Weights of a small GPT-style language model, trained from scratch on English Wikipedia.
Size: width 256, MLP 704 GeGLU, vocabulary 2048, 10.7M parameters.
Architecture: rotary positions, untied embeddings.
MLP neurons of a small language model. Each row is named by its layer, matrix (down: output weights) and neuron, and shows model dimensions 0-127. Each number is 128 + 32 x the weight over its row's rms, rounded and kept within 0 to 255. Numbers have three digits each. A neuron's up and down rows have the sign that makes its largest values positive.
A block is one neuron, or neurons of one layer that tend to fire together. After each block is what it responds to, as a language model described it from the Wikipedia text at the highest values.

L4.down448:114156215077138133167113089160210118126137141121123174161130142168085147136129112130149142103148106130110177104104135154130160090101116154149113085138143157087108158117117123159132111138113107141177122140113176142163078101078142073151131087158099149134154173205124146224100094146165141136121203169081105132126143132157155094133123147096131196101149122091113125133139131123116098137124
L4.down521:119128091048130127136155138107158101100149179172166185076128103076096167128157139150157119102130108122080129135148111179139156124156160154188119168131167105147080099071156114205154128188139168147101133098078124142042145111150151120107129168177125112161165093126059127151133112154110056082110152120145084133127136199147107144139201154158150115140134052156115114121093191126120090181155
Middle digit pieces of multi-digit numbers in infoboxes and tables, such as 18|1 lb, 1,47|1 population, scores like 12|1–114; also word-initial fragments like su(mmer), Col(a).

L2.down269:178097131174117145111120124191107146089113146141143155163138165094151151135086061111147130152162167123120071117138171122089193121149099086090068146144125172047139112167113132185132127114026073209064109124153109159123120173170162099129104094162138134130144118129115163134106143162164147104086104086156171135134151117171130164101147133161191107118110126145122083123137136122123152104139
L2.down462:160165126152169094137170110145112108138200148088182128076129155142126122115152162164109102147197159088071136117138140174190104104166140130110143184121079122048115182140124083129156151127128026129101098105095081078159134147144093077104092167122142142102124133146129166127145169156143097126089137142089139163150144121138167061118110145101167131142108153114102125112100130063143149151111
L2.down602:143151118101133134104180149124106110082107167132169147132142166155113178118080115169094123087081152117108116102175147156119102155148101129071143128089094104095110119157125116187125178176117146163031144043114179122114085111105093110173089099099134105083034102114078124087167138122100170063092112124087195131116105153105139095052097116117093136112093185100211117125147157131104158151109
L2.down626:129164096133086124096185085156168102136164127100142124099139143171128058137095136168134136110197108136070150117129130100120080139107063078081107130142104103161186159114084144102120166159061059132113105164133109113118099123111131118121081140176177082106096174141138165160148104117152137113084116111155194121155078170127212119114101125124111100177118140133228164084161166109150075111123
Single-digit numbers, mostly 0, opening a cell right after a | in Wikipedia sports and election tables (goals, caps, scores like 0–4, +4.7).

L2.down67:167181116163146111125168096112168105176173175117105083054166131097097127140134101183214145132106118123167080089171130183097168106134163148100138089146160121103151120100066151111100076127146144148164159149095161106055111109111172118153110163081134123131101151127138109174165095172112149110116069145105149112160135159145105090113113129115123145124110088163076060154120173114150087121107
L2.down121:112127173182137101142169150175119155093119158146174135071112064107135163147118094064145094133075117137077182151169156120144129138173181185134147149143144127049157118113110118130170144130149163135107115057192120122105084125126166084128141171135159113135121169191173104131146089134112175119116080163115088076182063156079132084132172168089154146136140082097099139209159074121096112186130
L2.down245:154176115110103169139102141104152134121062119113141082174131119185117100091132149088155146142173136092199188110163158097124098209148156096129163175121158115172109164153126146115128151146150121106119132123124146114146179200151094092110129110181084141104117097074143135147090108105128107122164167101117064151164072089104117084072112120137175129089170162104106095116172173165078162096100
L2.down361:203109188177119103164092127095159111137161092155092135118130083104163073184132142120106179157206172161169092150100202126177184149120128109117129109124121115119056151154118079172164142150129136116083071152102145121133131169184066131075071094140086146110148145100109107153102139192161123154102131067120122043079097173132143159108169166174111082095078159101107132080103126092144106099113
The ° sign after the decimal longitude at the end of Wikipedia coordinate strings (e.g. 0.6006°E, 88.526667°W); more weakly, closing parentheses after birth dates or ages, and mid-word pieces.

L2.down111:121150200184076069150101117154099136120114161136125133102130100155121118112176120126149138103156108145128175170101113148131137108097159151180112139160131168131054102161201111157127116099088160085022153161108145122120141171092109147070122086124115121034112098144168113134107162131123104128111090133116142106094128111166111139160168120091179165159122118066234066123187135130147122147137
L2.down235:067133115162113092074121100118116123178101087142186133095068120132194096093180147145129080141165122131110125132195141095134151106040146097126077120178129186159096077103190120168105118126078151128149122139167143176133131140118163151117154167127128100206139114112182091117095155115181136157104169112136124094132133101118101156116218159069162081143136107135144143165204140101161089160107
L2.down281:132093081077162127151149135132163085077110113123141121086120158116098224093110096122117130159117128124127195105168146136174120179106049171080165066131089094114097111104118098146106057141144172126180155119148139140131093170116090149156165136147143160132151096051162150119126153164144147152140111150113133073090116095121125118073209155085205114160084102080152198136105087094122139122141
L2.down620:093119164151141139118164102183099140111149106088162158127143102151148098141129102183118147148126179211123069141163120139127117133161171142149105153128154111178088115123120137138171120160039090138152087056167138171105198096123093123156124118127066178174196198102171146144168148085154150174098171122123139147116164186156061108154083172107162108126108108128110106071176128161118150137112
First one- or two-letter piece of a capitalized word split into subword tokens, mostly proper names, places and titles, e.g. Po(nd), Bo(chum), B(rno); also mi in sq mi.

L4.down59:164110152144181144131159141183164207136204136099131123112162105078135119131101079145153129119080158135202138175112162151146109103171190129154137123114158177148177125111101126123144158149126122115118134139108141160175094101117149123085081120149173131120124191149167119092094158155165158087185112151143159083122112142163118105103092097175113141111102108116137103126111156159081109115185
L4.down212:138168124144137095160130147107172142120159180149140083152155109136152109106107132141118144147125148055136184125124143114136140165102133066116138115150128152147141119085057050094188125169128108157103116086125128128159124100123119112120056116149138091105086100075110134141096201139120090082101119158129162092091180102099138116113072085132129117101102110138127101109107094067061113206208
First piece of a word split into several tokens, usually a capitalized name or place at a word start, like Ka(shipur), Te(chnology), Be(yhadh).

L2.down172:071091154170152143126150082145147124075098131171123095170139152140202064159120182182132115104139121055151149124156099104089109092089140121128161139169099105112169153151160114173198126182136183090150157167170082138082144108199131095140119153131128150092091098139141115174149097099117130120146125120075130103109145144113153034129103092107142129148067165135152162125148105100180105055136
L2.down450:060136090150158113089110132183120158102135104157116145122080122142151128154122192181166172153147122118136051133130166180103121093101199091141175137141174127135167143112090126137128164192113098113143134109134142147117096108135092152150113134135132124103167164120112181072130152108165139094147118079098130150143066061061139140098128118125172117152161191055142155111169152130146101137148
L2.down622:084183162096099130120121097148151075101147169138129170062158110181155050120118170133100131159173113088124114083146105132167149117168136071084087166143068132125160126144097074168136125101111137142134161176138052095096110131085136120078099076136123073122104156154120169145129134059113126112161148117149109132111048168075108125101083147115151082085130163111117154123066103120159154116130
L2.down693:108092142104129108132135117093108084205118195107141158128159146165153112121111124155138113098146106191102111156083111143067135125200116176139128106130126116136127156178150099146135167107128138117171074135091089121135182130070128096079106123135167093121125128062114150080172192161116133143094120169097154032121181140104147141061149197152153162087145133124135119144112128111158176075140
Pipe characters that separate cells in Wikipedia tables, mostly after a number in league standings or statistics rows (5 | 3, +14 | 9), rarely other tokens.

L4.down546:121196125122113105135081151185151102148095157095067051139119134113102094147175083141165083101141200160124134125130134057124141124136120140063109077141103122141082140160187105099110187131112091128139072129104118132117090156097128156114127131130185063102156202114138120088145122118126158052119108133124114147141177134090150104131128130111146079148157155146148137137131137088038085143151
L4.down647:085112071144144153095179061151117119074116184085092075152123152153051196171132144096164103107128132113108185111079124104111179155140184129154183148097122095148174136100086081137157168126104138116056132163111166095114148108092158092151140108100143170164109104124123134079131123125145124150127105148172149119099136084098198087119145162136113100126123119168117115132128102143150072096155
Mostly the C completing "UTC" in infobox time-zone lines, plus other highly predictable word pieces like the C of Celsius, Candidate, or Czech.

L5.down107:117124128157121144099109128132152088095139119192162133124111139169119110141121124139093169129081085098127094152174189128108137185070169118124169137149128110165128105132076147117156112123084127128117155172165130088129168125094120132096146079133174127168052179137119100153158149098078125066100146122100086115124086128158071136062138166117126072163127168162167194166080124193103113161123
L5.down109:103216139142119118139089172135159084150180127087109157113118107138149109121124168160165164140110207038070130101132138149098202154143118078105150163139132180086106139131142115146108104092111115065122120110077160072124068166118133110071152083127111141128113169094090188110078105115157127098113115090140125124175131096121078167080119144098158149166119155122148131105128134133144145175122
L5.down228:205182120168115136108120085138134200089156150127057122121139126148112127085161082139071206066200191118187116085072109092153136111165100141121163135105089117057089123125173134120103099187122191127101098088094181069124144080133134084082088129135129136127143114111090144105082127154163149125118129076124118108161109095137120085196155126120113126082108096219145111106088145180158099163139
L5.down291:092143212144125143108100112160155157095140177131165151144116057167128082116150184103118118139158117117123124126111069139141169164161145102075134149137168127146153147070131094102117156107156097088112075156119120082113172102114091130102157165132147183148119148114115126150160152129107165146148146000141153116112170055149129104118121121168070125078108107063144133161140121138122109168123
L5.down296:073149143092153118166127151112062113106154145134124112168122158153103200159131138177122184118154115238096130178047171120122129102153135104148145121069143167130140152099176148083174231102135093111128159116113120098064147078147089120113184154160147109137162105117147096117192174118137139137127148117111120164155095135126112185128112115154126133104106106150074076107110127153127139174152
L5.down358:169168174162153080108085189049182146092167117066097131086130150074106112142142134069154107123172156153095148110110109132148144110183186135131182113106219191147155142149092157163097123127100121145091086135109190187119122156197113165114148123121176103106108163170122111120075082034113147162094111145134108166186139093185084154150148161173135113108102076166158144101064118111105103159082
L5.down572:135144051122130124087162073113170174089100085131140140102182086120121076127043152089146136092086105131148135140144131103154104165165084135165172139122149147105143096145091142160177115115151149096203165115099111095074110171183077102088081168106078122051109126121184129170168117149161112100155145035072164121146078119091057128102118171105101150185116117189122093086114099111107054123093
L5.down663:154156101113149124099140148152091086113111159159167076133140160114155094148141132178124098175129085115169062115061087110157151149176118189099189090095088140136097109078123129116110157152127100127126110180119096071133155164110142125186127187177138078084134118163114106129116184211136147103166085098161104119141116112107111099104129152172099084122142121113138154143149068196167169099090
Column separators (pipes, sometimes semicolons) right after a numeric cell in the middle of Wikipedia stat rows, as in league tables, election results and club career stats: "| 2 |", "0;".

L4.down4:074152109139109134108084167147158121109148124174113133103136092034135185164179125129167105118125108087178127132065099118090179165111115136127093107074130128129151102118098132082173121141161090157150143109090167093063153163071108158116104104167096125163121156137096132136137120092143145146136129072095235141188189111086131149130129142137080104107081108084109108140175154096168116138173
L4.down62:116105184137084125168165163102158114140198131137140096128116139141146110116113080133128190141119074138105099149101153059155146145140216124111174136124185144126100176136109077109123170169166173145193137130100158149124199154077106134134103131154127093147090155131110172162199110093139112181094110081103143185129138118087121180123160139157028149149119122133153190121112119127117150099172
Pipe symbols closing or splitting cells in Wikipedia tables, mostly after the last value in a row, e.g. election results (−9.3 |), chart positions, sports.

L5.down12:113181093132157094059080138176107134113137090090107174096136184166170099106147141077175149147150109183168186097153120173157149085160170138121131135096125073113189148123095101180072166104150120119118037129102105105177190132139146112141115166140156121106151143098156185204135146075089116128124066115149151118146091108151116155211130098128078174087124110111153161114066077130155161121165
L5.down58:134188074106071080165106129161095109100173157114141141148104184172127052115149083113165090122104109138121095133146107100175071186130152064182112139163070107124141176105142106135097176126100100123104135132078167096108139074109120135095146115103175141140106108125084123059171185117128112106124109127136098105152107080135141136079145128138153149070155128142204181119119110135165145122176
L5.down108:148129110171095109096125189133097080155129091156069125156086135063124134112108105114062066105080141115152163144153122129133097152092096131179127116141194122138135045098130150176075117134093109100131157120163115151157137162152122067130185083169132106161113149149142100115150112140212163149060185083100133121129116135155102126092134113161148152124148111123083116154107105136137135098171
L5.down125:104153096126167191098152110116131175129095161144187144126154129125149059118128111105134081143177127110189154155122063092120134094082159083132132104107127163112133120093126151131139114157126138118158132140170107158088099107160156110107072147125134174146138124131130080139134179119196179120077173184127160098132195128111101130111087125105114151156201184190150096174097127078166109115105
L5.down223:115151113137157146131191096091139105147077111118127138116159093171123095147134079156132163139130114096168126140124165151107106148082123081078099171146062081196124133112199217129127155160130061151096123113105149132150113133132101116125204117172043083159158141105142110102126144155140120096127109108106088085117075080061143191106139176153162095192167130140142107136152141178099123067127
L5.down265:160110112152143166169109086110115146165087097175049139136164127096180130083106139072216150114117095113174120129144091079087106136111161093066118136103140124145171145127075135116097147094093088139153150157159118160127142092116111113143130174147105195118154093165140098117083082102133149131140083091144100115106099140151135180098108143133172140178081177095117084089103172192163156150121
L5.down341:107137079139152090129145092178111118142156167119170117159131105127152125144118175150173152137120128090074145160093126142113143088148155158088129110136162143045114084108161115112184164173108138191134139112131109189143075143101160107146168053132082156185092134148123126126153125140135114104159067054164144164118144155148133077133125134131050152164137117111163112096123133096143118086127
L5.down588:121086136141155145058126142141094156114149176114144116159104154122163150082153070125142135122148173090150136108158129109120150146142090148101183080045118103184075089130170189093173125099113111088087117112110131109112084129137127131122139103077066130191155113135115170137199128167079147149138162103091120138106138103129113053174127165167142207126104087153128116117135143116097144186103
Punctuation and unit tokens inside structured infobox or table data, mainly the slash in "caps / (goals)" career lines and "mi" after "sq", plus decimals and dashes in scores.

L5.down19:081078094191177145143158133089118101117106141107160097102113127115100091118139107142138144140124133106156164152150112161079152075147152088194109122161130159102100058095121077091146125087134125167063152174146133128167055067137133194123131123177119109136151136113136120149094067163162150149156074148128130180110146126071185180119134104124125137136128103098092167111120096113157164185037
L5.down131:131091158115091117140139103139126133138148137117172070117122135194080148082115128169091099149157081130113159140152179129100151131163157215171186110132146090101122143090153103133103112164156117110101098157123182098133126121135126121157130131118057124163122085138142102147117114153126147157162114143084094166166116119135107035153118135119137103112116031109174124158134147102130076068141
L5.down166:114191120130133195146122122094093149118175179140146124157113070114131086089145102147105166141115105114079121180181132197071103073081128075169154149112141060116162110130131149128118140160101113159163145092070135111169154188179134100112118166131144137081120143139146133148190059093111124142113135115198123165102090158125121109160132157090090100103064106124150164171118180109092133099107
L5.down353:115068148048193097181134159143088200140117132137160112105055115084127164133081121132134119164109170161129154097172127169177102091075131104134096103172161160119097086124157112132128090124097087126115098098122146155116155131203112142134172115185145102121132041142154068172132100127106121090121131166045092118149154114144093102123115101133064203144107170050108111143126166174125110127148
L5.down422:098115147108166105131111093121132102152136086104124134054105137106119106138093099194189143088127134124186143161139132137102094148103145166189113062152144145143131067123124133169165132176125122103183151147171098114082079148078136139146150197113080192127133174124126170144110160154172105155083138102087122178078169168114117138176199161167070144219089034118125157171116136153154120106093
L5.down424:097154114122106106085141132140199102057133142133169052118180138168132097083092116071148146128158106122096097171050141133175162093120140170128132090080123099103125122102149163104100143113094145157108172159132191122173200116115095119095151131164117152119136201151116122125160120151107153122116141103117145170121138078145076148116158171138107159155125171081112146117047184147099151163160
L5.down524:181092144113134126121125110188162130157100139107133154120117085128129187127116148100109101143145150172142098064155139160102166092148088172128191111165153120152127107123079110130065110150142121136146139188151151125141148135094192135160124154147136072129139093089111039074060049106150135114071129148121127135119155136121145140174026112141138122131117068191143145165153110146088157157126
L5.down554:170137140119120096159110112177127172127151139120147125106098118134122141110138148141131111096123109162142159100085125109168101086114168115082193054230154104186103094142131095147068178123141108119123090134116182123161079161083179146149118127166136109131107112112098114205109101137088147113117132115088128156138170111131161089099112105129138071136098104102158192106114074114141142042090
The last digit chunk of multi-digit numbers in tables and stats, such as vote totals, earnings, populations, and the million in 12.80 million.

L2.down1:104136116118101098086154107133136143131117116143171164136124086173116144181174159143061165067180181118117121148144116117207166143076113176162147169160108143139156154128066141125121096142142173129151076107183157073101139113172089131133143114161082150126150102127135175112152141170084113112168155095117151099081146119106142094125136045088152130081107167098110177155147113201066136102062
L2.down8:105138086104163101121139133134084099102109091122185140138069134110113103160113154109190123161106109085108124108119111151132136110182105123158140127130077127141215070167086139086147111127113103163073176156111034109154138102138208132124174129132173088163132052097148148144098097141101120120117077116123112103115137164098148142131115216136195123155135132097137209165084138164153124113121
L2.down486:152154141095108106143094113159149129122153121136146150102182156132158182182146175122134145103167164098107121142159192179110165105141146141100105138129134068081079142142143163119119137128103175146174149150058133101091161096153146080114157097202073167117110162093116100124119137109127112132138112106142130116168190172088133199095179181130120076136107172038162155132106128160105098159048
L2.down653:131144153124107108115137124128142182146097151134109071123154144073145133169125102082131132091057173160116053125185153132095195137148101094130140186094127071157101118184054095084152151153096134133157125205122117112105129105116092110134169117126088124094073117103148195159045100121172063098124163099132149120165130132103105114168130095131126167080117105143145153090141094109114064099061
Mostly "to" after a verb or noun phrase, as in losing to, allow her to, goes to Mumbai to; also "also", "could", "not" and "-ed" before a following verb.

L5.down52:043112160133095104145085148108131121120198145097126128099065129097132174091167092140156149178143120192162141096113149165102144109114140133157131143059123140122124115123111137147075150138078070194112115167088165213117127163149106109119107091148120115099173118126082108075191127140107089117142202179188133172148137147124099145163112105072123080190100166115078143114154129172066118118186
L5.down101:088178091136112087094121143156083185096136177110128152147142108163131071170123091128101109152108092080074045160036183129116150087058115170153073197109157109078100145078143188118083143175162138112131153117136090136086098171112143090154107156202138120064140146149132085143112084086200106112161067131126167132104140106102156133087098171113088158103137163164124077097094146173125153108131
L5.down237:182127098113079167141148124095122175139166102119111103083111157121146029116149245082145193110090168164195058172177104140097090104134150084119143123166114131128096144179104099161070108019115103061143179125115126113096164159128130160132117222136132124048139094175113125100158112154134125158113133107135098143157139165187124130159076116132110138145142105091109126148121119142106159111156
L5.down297:165131122100128148147155080114154111103130097161158140166104158165144100127088095119176136126074085178113117138141071111134107155155104116121148111163083067145135111141134093102140213127089173122130102134096084117122141171117115145152114115161158170165058118118104126073112167153194135199141116165113139166038138141152077080140122136098137129153167163113139125193124084222126118124121
L5.down361:102154105146119156135138137119168121147153148124107112151123241178142124089117112101166126101147063117141100153159155139150150159125102075159125163094178104152148137161157103167173092167128149172100220115056060163065142159096153119138190108144079168170087146110180180168154146145147091122110161113130153151082189107087137113125144134084062127118155117113172090082122074154090141114138
L5.down485:163173152094116113123129124134107139130154141165123146200089130100112139091118180131168052146148188134190103099171148142134109140167045098123132111136117146152091132123157150120147123106125106139157149101127124117109104226100064193164177084114130138149136122073132167143092165176181150144133134198112074135154167144116111160095133117093056117092129137143098109125133127164093192146127
L5.down566:115081105106141134166208152147144116131172131152065179174076148141129116121133127102177111133065153166112176092089160142134116077064120129107107115116128133138066159109117146103038124116121146129136159140146103107133132113132120091164114087169071106132119081171142066080213136152121178118164143172108131132121108156100095147120167159146175057208145124153132116061156116085093067123139
L5.down622:170126107057153141145154154184140110060203163093101144143084192155114116127141134133147105123176180131149109144136067144114123153168118079152108178113067120115084114124183090097130143141106121078081140097127125118053126151078114161101106153126063168129141148127182121158187137146139126141085150162122152136149162104179122159102088105098092138137169110132127081185132198091187161115148
Degree signs after the first number of latitude/longitude coordinates (43°06′); more weakly, mid-word fragments in infoboxes, tables and census boilerplate (dra-ft, He-ight).

L5.down29:148143166139175177059076147128131126138116105158119131126140175155172104144140194147181174140150130157154105108143128200133117095099157154079144147061137147107137153116119178093155148106187143148112137093191145089174137105172088154156134138154008166094151131153144109111094129072172129108134159136161133133172074157136107204129178121137163145098117110090116144172085160138093141116081
L5.down138:202130195103079191093145092140157118114060139135122088141127125141118096081121123150148146123151070120124168069163176101136177149140143138162173173102130139146100149121139125207174140075157155154141150157135190114109118054136148135167242136131088111170207094151118126174145166146098138168105136103104102207144161124207126131121177141111092168103108139047103150132106121147117080097160
L5.down173:112116073140088091124118149192108150104102179136171150135115108118132131139101152102127168121127175175154088182122121124118149130122110140141141132129142041196128144211049102074099164180196102154093140082174081131121101134124110120106145148209119181115083080123133116139114124140101167128145123128115110151130125124141154098124120135102168088102111109097121174147097065099134091163072
L5.down185:121110123141090151076107133157187190125118141118169109149169121138181121185135094069178162170080098115101098159120172188067154155109163123143112126174114164133115144123105127075132099136094150161075132152162164073121071068134121155143141158201124195084105098141172118167060095125104131120132121140138119120135080140105119154151139115117165167094128131104064157176105125104145101096119
L5.down227:107073120096142154129106127074155081076134139113151110142089103120133054144130102099077114124125115200169090166184157176127149108129136160166130107135138089123100108151139144103143089128191124116161147149127121118161106167117150137112129049158109131130093154111057094161100061098135136148132078147128126185138121165148200186088132073105124154092100135136148100141096102098124154122190
L5.down303:127078151152179158097086088121125157136150100112126159103158092118147150105108114148205141191127116136126115154136123141132149158157148146159169118115120113123137112082164190152114131228166113126145110124121120167117125098104150181095069152134100122114104118103072099117130114152122109135114152116072115077105137083166113080053141115197042120094121086057165145137171078160103153115139
L5.down309:126135118157144149127065163083164080167155121135142109164149111160122145079163133138158097140111125094128119165135098160058176162127151105155131104164037153102146118083166136091098064100137134146135109142098119143132128152114146140125121163148100112072168187137152183126135161107198096130113160146108055086158121076129140174169078111206094131124118116123135155197109097140105160106134
L5.down337:154114120188133104123152134137136163117167173113193171184148146088176077189148159084149115141078111171105147132130186133115138135167143131142140151120177127171145141218105129056143137137144165139068165129120149106066097112127114164131152106144103126111128165153120192157077085116111160138174125149116085117107146138114180146170131127137167111051107115082126123115093103138094177111043
Fires on words that open an upcoming bare verb, mainly infinitive to and modals like would, should, can, may, e.g. "attempts to help", "should not".

L5.down102:069206149133141126100151153101130145077161136143129111126140079117136119047133120088113077202101071134132114127169083156147152115109106129163118191153215140109103123130103110111202131123182107162120108215166138166164135188137081095104108096070187088077121105154139123070127080161127153200104084161110156138072122155114118142162109143163147167117168123131112138213132146139088106131154
L5.down140:117106107133159128195081113103157162126127102178084159143146144125120096121103141164087159120124130148108168144130107040137083098140149155091177116092129116104114025092123161145106084122112128128153193121137135170065103105143135198114125160098139149210115142163122140141092101126172109130088112102161067131121101111179151127086174159132131131112162125034136149116149112128141079160127
L5.down214:084175146120115146165137103136150134132120088090130120174142136117096118104072152125112153145099133085079097125077097218132091141141107104114118138124111133138146057171157101087093130174136121144168155101177167162113114150190103093133095078104122162124119071100147138119136058118117162109152166159171147119034098140100103140106072158110096139215100113141139123112191121141105139105137
L5.down232:083132155143124117151128104136143108206131058152121106117151104112117120143085148103144123110070089140102092099078071127131143121139121152183155160112132141153123191171176104128158106128098156121146129129167170177171131089174091082145136070117069152134124137120094093074112128042233126151142091073118113151149148131070172134127109149136138137148225116090108138131109115134091100129104
L5.down433:128108194130157153145101112083160148133072147168103101167161149099108104052101076079093081162136175125106152152171140139143138183098106104117150188109134152154054120119136125141092109135158131198142170110130122166071186179157104146065121125164174117141107151142127158115082102126144223149131093119146096164152109124069109152160151106121106107120127109127134129129106165121105092121086
L5.down630:153131119153136149046152088128157110147116122152162098165108089083167161041134143109144103144162139133116133154124138082111182202079090122150093163152113157132133191159114127111082108090127094084176120135181104104164168147142195139151119110080078128150106167108144135143170154105075110144167139230157118174130093148139089140127125157150130126143068130116078119156151045171121118102107
L5.down672:122125138118141147110149056118112117104120132145142121114135133127106130124184111092111128081158133163076157166107087174104103121112076105099119153097120068098160138091162140131160204139105183135214080107090117092197100124155083148096104121159132167154151153189080062156153137120151152137138161088137071148168143119135124083113164170156099099100123246105114147140109075129114101131197
L5.down696:157112128137176177146115161153144175085173137159130139159147175128143164134127066150126112090110194127121066104123144133145062131083108181117144134098160076102136157130171115112116126090166130126135120152097121133101158120128160109072122112123115128130133103140103163165111154089132100141129116101201156132154124182173207150107122126184121101160134046153116108150134163115097116138153
First word piece of a capitalized proper noun, mostly a place name, after of, in, a comma or a table pipe, e.g. Si(am), X(iangtan), Col(orado).

L4.down116:152098133117098175140130096118132130181123080163103178135147106233086104128147172136092136119135078167150117143115158107143109085181116146109158129108127139131124164100144120097112081134188113110179097166140136134146145135120090162181110099104102048157152122053097122065145168133139151164199136059135121126088122130109090058138103089145093105097135173129073133077157032173147121137155
L4.down586:144139126061131179130114185135070087137102124076134110136134123201124170152136094156118106068070094107105142115151150157107110133131106119173187095141104071106073110125152153133127106113154127170111134140107114119136076062154107140105198085126112113132167129116130139134091047111133158191126178070120084128181133113094168120128042125143120168153110168042145112186138149124105139131105
Fires on words that begin a noun phrase and await its head noun: numerals (two, four), quantifiers (some, other), possessive 's or ' (Allen's, Graves').

L2.down130:152111094154127130077077081141112093102150159113089150105101111065107110128149136108099162129118117099188119125134167102104167154212108165134181153161107213165109141129123107202132105115152188143092105125109139161161137164135127122053094088117157187089096117131128128179106156138094096167101096064120077092159143155148124110122138138120149123135131144133129100117143107173113167111091
L2.down165:107115050058158142224143099099111158103121149162129148140173072121122132131081097207133102122147132124127118140124125153118108121116150158111064137216090141125108121150126122146139108159161111162152041063079109133098139140129142165058102085138092121151145076119090129126082137141125105143160177148128125140146147142161171155132170134119101151111156112106135117120124166112156107237100
L2.down244:167154088115146109073103124106158129195150105123126141103158142119143085130141121224178124121152105161057107125071142095114114128096116116112190155142101123169187076167127120148135108211116149154178093100103159093112061118159161175097129105128143050119101170113117153161136063096131152075119117047130163118087081149155176103196117164172128183114126147162127126151130108157163166169152
L2.down349:077109057169099069071123102121096098147118058121077074127145123137102113191166163153129085132160103172122098156136154069093167092084126181101148117081064132129139112166119152121062147146142136131129114062141114115113108178148120172123165127137150139092100181126172123101125089074108116152127135043133124078110144147112162111106154179174150178138162191152071111071111143124120146078153
The last two digits of a year split after 19, 20 or 18, in dates, ranges and lists, e.g. 19|46, 20|16, and also the s of 1980s.

L4.down154:179145155185138082125165172097153112153097126168099131139121116145182171140147079155124148102148095114169070122134201143142117189060125153124172121113101128107127113127098140113079105138158153157148090042129177113100113106130158100176085147153134129129135166110115111107176106024157092165136158063133133119144156124126127123138192162139090123200173142152129140125091097156104089090149
L4.down460:206172151192075104125191109129130107164087165181151162146188072156086144119192210085100146096132162150181115111128152184137056110130159157110185097146104057064077137157127160104128131112104086117093128143088149104171099156173137129186117155088145146181111124081135076097141170104094137084136176094120170086116113148152132135158161149097136107148180160138135083165120112156136115138129
The invisible U+FEFF character between degree-minute-second coordinates and their decimal form (E / ﻿26.96…); weaker on table-cell pipes and split words.